Weights of a small transformer language model: width 160.
MLP neurons of a small language model. Each row is named by its layer, matrix (gate and up: input weights) and neuron, and shows model dimensions 32-159. Each number is 128 + 24 x the weight over its row's rms, rounded and kept within 0 to 255. Numbers have three digits each. A neuron's up and down rows have the sign that makes its largest values positive.
After each neuron's rows, "fires after" lists the tokens most often just before its 100 highest values on Wikipedia text that the model never trained on.

L4.gate589:141096095137157102137159141135118118106157101115171138146164111100138129119112150139131119075105140100175129095116160128123094112120135130104129106119126156145085129132143111130088129116151100130150147118134159161075119108079147105156098188181103168113131117128141145122129124150094063145107143144102152110121093128139111149137104075126133151162114134086131105110120097131140141131113
L4.up589:120104085133072129122141101124103090162129157109108182142109120114134166109140160114136127131100144142114150064155135119138126112154185157136105114126141151135145147105107134118129159158149097097087167161108157138102167170150113175152125149114122135105117116181129133107178095168120121103131155099148119081157116119149126120126146160124090156098116120130117166181127132135099112106138
fires after: "ar", "al", "r", " Ro", "or"

L4.gate382:132107126108099112136153135143129106110122121134154113110161123124138163137146143143138078167097121103120107125110104092110117129140138102169127125091140154120126146156118149152153124143115141152120129160107171129148157141138159120147117130172084127114153115130141098098138130132156120123146093096095136127152125172146117124089117137122059093128119104104125117113123112122124145167128
L4.up382:156136122123071124101172113100177122081165139127126142108130123102119095082137129156144126128122126147092093132158165162140154116139082098169108146138108134082143122124165139118128164123118153075125110109150111145148109147122125138138159145109142121148125103142158178133141117131173130136132137118162094133148144126135070151128129157160135115150153159082151123122151140116082131081140
fires after: " d", " T", "le", " st", " St", " Le"

L4.gate336:137162106159123129155135172157116092187130112110166121153191144135108116124102115126121129160091156071119114104074109092155134127121077173122148138153126118129070097157118150141098137152105162125112145148124118145132150121123151122098141129100115149072147113141126174128129178111162163118134152139139114136111136105138138165128142118159111116116138128156093103106126102122096169155113
L4.up336:141106094078129101116089150131137155126103106123097121167126173161156162108109130105111129119152114079091166117134095118103153137134130097137162178131143092113117144092188112112145101078108100111105111145145138184160108135123140117119116125134098139119162109138097116149090136087085124145131149102126119095185150144124168141119107120120126142131101140111139123133092097131149152123148
fires after: " pa", " Pro", " pro", " Pa", " Ch", "e"

L4.gate220:103133143161119126117124137131099147154164110125165126120123145122145108145122076112109112113126149127119123103146066105079132163081075155144134161131128172139096109151108135164113179182126119113116124108165152132154155135100126147090110102143110139116105139108186123165143172102117154161159094099084136109117097138136117157155128108146109124138129140165143148112145107134117121093105
L4.up220:139123112123184104130149132089152132140124133096131095137086106125102105055139149143121167160138123134155130146119162135117124145165095117159151130169142111135122129148139096151119092145119136129143115175097139070168115170156091097162114165130193124160135098131110153149125068118130145135102108097151131154136116074096098101130106151098119149120161163147098129100082138131147151125113
fires after: " ", " S", "-", "S"

L4.gate83:121115133135124135173140153159111108120089150144159142111105108127081132085130181131126182146089135145133127121118110132122116126111134167128173096159184114094107115124141100112126126148181123112068087183138132125165133147127121143111074094106118147123138121122130117116183117123143138111125121149133133119156097166158086117100132112125131139106111112131088117155134061114158107158131
L4.up83:134129165139108153127110125100151123153152105139121123167104109111138165146168118171089106129116145139148153118112099128129129097171089144143136113123140140160099116105109191116177131158120162145120142135150092146139117148097167113144124164135183129138123090093117120139125115143125142151202098153112113130144115162135148113082151154143130117123135167093157128124146119109087112130113
fires after: "re", "le", "e", " Li", " Le", " Year"

L4.gate51:125155128127143107147101166131096125128119114111122149122177121126121160118118134117133137136125129147137113130102120140132175133118091134144167100125149112148107149164106131164092108154142122125126120133144097122156165113111091111151152157166113093058162087160098174114077096144125128172125141127056153101122131104134130143171138129097069114172097125162120129149139092136120110133110
L4.up51:123106133146129122140138109132124116120145153136122078165120083157154154128149137133123162150092164146143117113119166145119120139092091136109171137125128151114117116155157085126161109130105134142106098127132144133112104147079145147172134186137155140103116155123146101120151125165129117126132068149146124114092111156162167171106084120168099127155146149151057133151112136126130155112142
fires after: " O", " S", " Sa", " ", " Al", " Ta"

L4.gate203:134077147103123112152117128145104114072132085126122149154091096100134090122146108133160156169107134112151100137137143108128138167144130090175120169116135118101105101083154153120145158099096147119101084124168167127139134129102107128158135106132170141108168110133172132101106126136127137132134132123120137075123101126179163089144113090114128127169141149172121117115147099097129098115131
L4.up203:110140126161123085116123190116122157110116100128093146088135132120150120149123135131108123126092147109110134106147133149150116084118088133145153194094165145115112129117152127137088140147119122094130141118129113159119086107106158108110132098123152173144137127139137135139150158129166176148134111193100093108093094135127103114137087142132118155137113135126119137099112163140120113113159
fires after: " |", " N", " O", "al", "or"

L4.gate54:099105130136145159155115141174126127101154102111125153135194180146176154117152112098126097103101121123114121189138082129163123144118118090100158117169112128089181132130130139175106107127154140128129136165130173151114133142118161149159139092116118135130145108089092127158115140109140132146109160155153119109150143117124123156203166119128110144147109106122124161108119130106127118165134
L4.up54:108108080176125118172124176137112142076124165142119137108106143096115144135101126105109120095114130098111115106135131103133113140136124065112141137141143132120117113097167088131133090086135126109162090155140149139097135137107128155122143135169144143147116153101088116165172157147120136106154144142155147117139086177132113105141178120130119121159138113116133191168101150110126121117139
fires after: " T", "T", " I", "und", "D", "at"

L4.gate121:137120117155126112104124140120082100130140130061136146126135096173109123179111099120114158122117151135166120135115112123098112112126123113144129117126162143128106097164120105146158136100153090128151128158184091126168177125145122137132102102161151132108122117071132096149113140116144114115110140138108147101081121133091140168138118127139142129148156137127121137114109112124148104155097
L4.up121:107107122121092147125094136113099116147118108126081162102149103107145113142079112139105159135093106133114113142125167155103106141090102095121144120137119148119132068121150137171160155117120122093149092179125124166136100132154099139146110107157131101142123134126102085123118163129099116184119120157091139150154158163125163105123104148107140152175116152145097182156121165105113108110128
fires after: " on", " (", "On", " On", " |", " co"

L4.gate9:120095171127143154152185155152126113150104128127151114113107108127165079158126143135136160134128121138114124153155154131109156119162156085140158148098089124146136149124119093117125104174119119143153158140108099119131104146147151153128083106142105167097153150104118138135124129122097110145114164123097123115087104191153115176200117165123140185114116113113150152112111126152104083088140
L4.up9:184147146086110149170118099145133144126124091137100114121119134130107102076131118123106112155116099122102121132144106141110136109143112103127082093150120128142121159102130112126135116143128105117115115139097097101123075153120086138125133144130108152155144108141119150109094130147115088106092100133118126139110074148120193160115178100130108113060163122133122140087134162106168133130101
fires after: " p", " P", "P", "B"

L4.gate454:116096180112089129116174120123131142163182138089133128112151142146096118114124115153123111164092100127147105092150144082137134121147120129090134176147121118133121105147149164145136175132150136095080099104130141147118146102119170139147103088109138128106144092131119145150119102098109143137121147156131092093104103147114129132108117091107129139142187133159175154158087097147155126134112
L4.up454:173130176115122087151143135124142141150121133139151127108120134136128137124126131138093148126131131149076168126092141118111163110169132152133111151092129131126148143165125071104132102095129089088144081135086131121167123092134112136121075090095129133116145145136126109142173128136089122089164118182084131134139124148122100111115098152114119116170167160152138139150104116172159162082148
fires after: " a", " con", " ca", " an", " La", " la"

L4.gate56:110125118113178165165140113192090132133096113102131106175126152129113147121140140126118156145111158147109133167138103158155122136138127150135131116142170131094175113167115158110135157182123119128114179120156104164096147182132157134153149135119133145078126125142136113129135158140175158142153142166109155141137135144154093130130134127173092117144132150151108094096111106133122100102152
L4.up56:125149157130127118101119159113124094137112145114134145166109135126140156144112099178105123176122149134156150086107122113149140125097147109114116136135156100084120126119115161130160100157185132139150112135163152121158124105124099191151140133119162123159153085158142094127125130094142176145161144121128119127130191121138130132101126108132134120134103103110150097116088119104154142166113
fires after: "re", " inter", " U", " c", "ur", " C"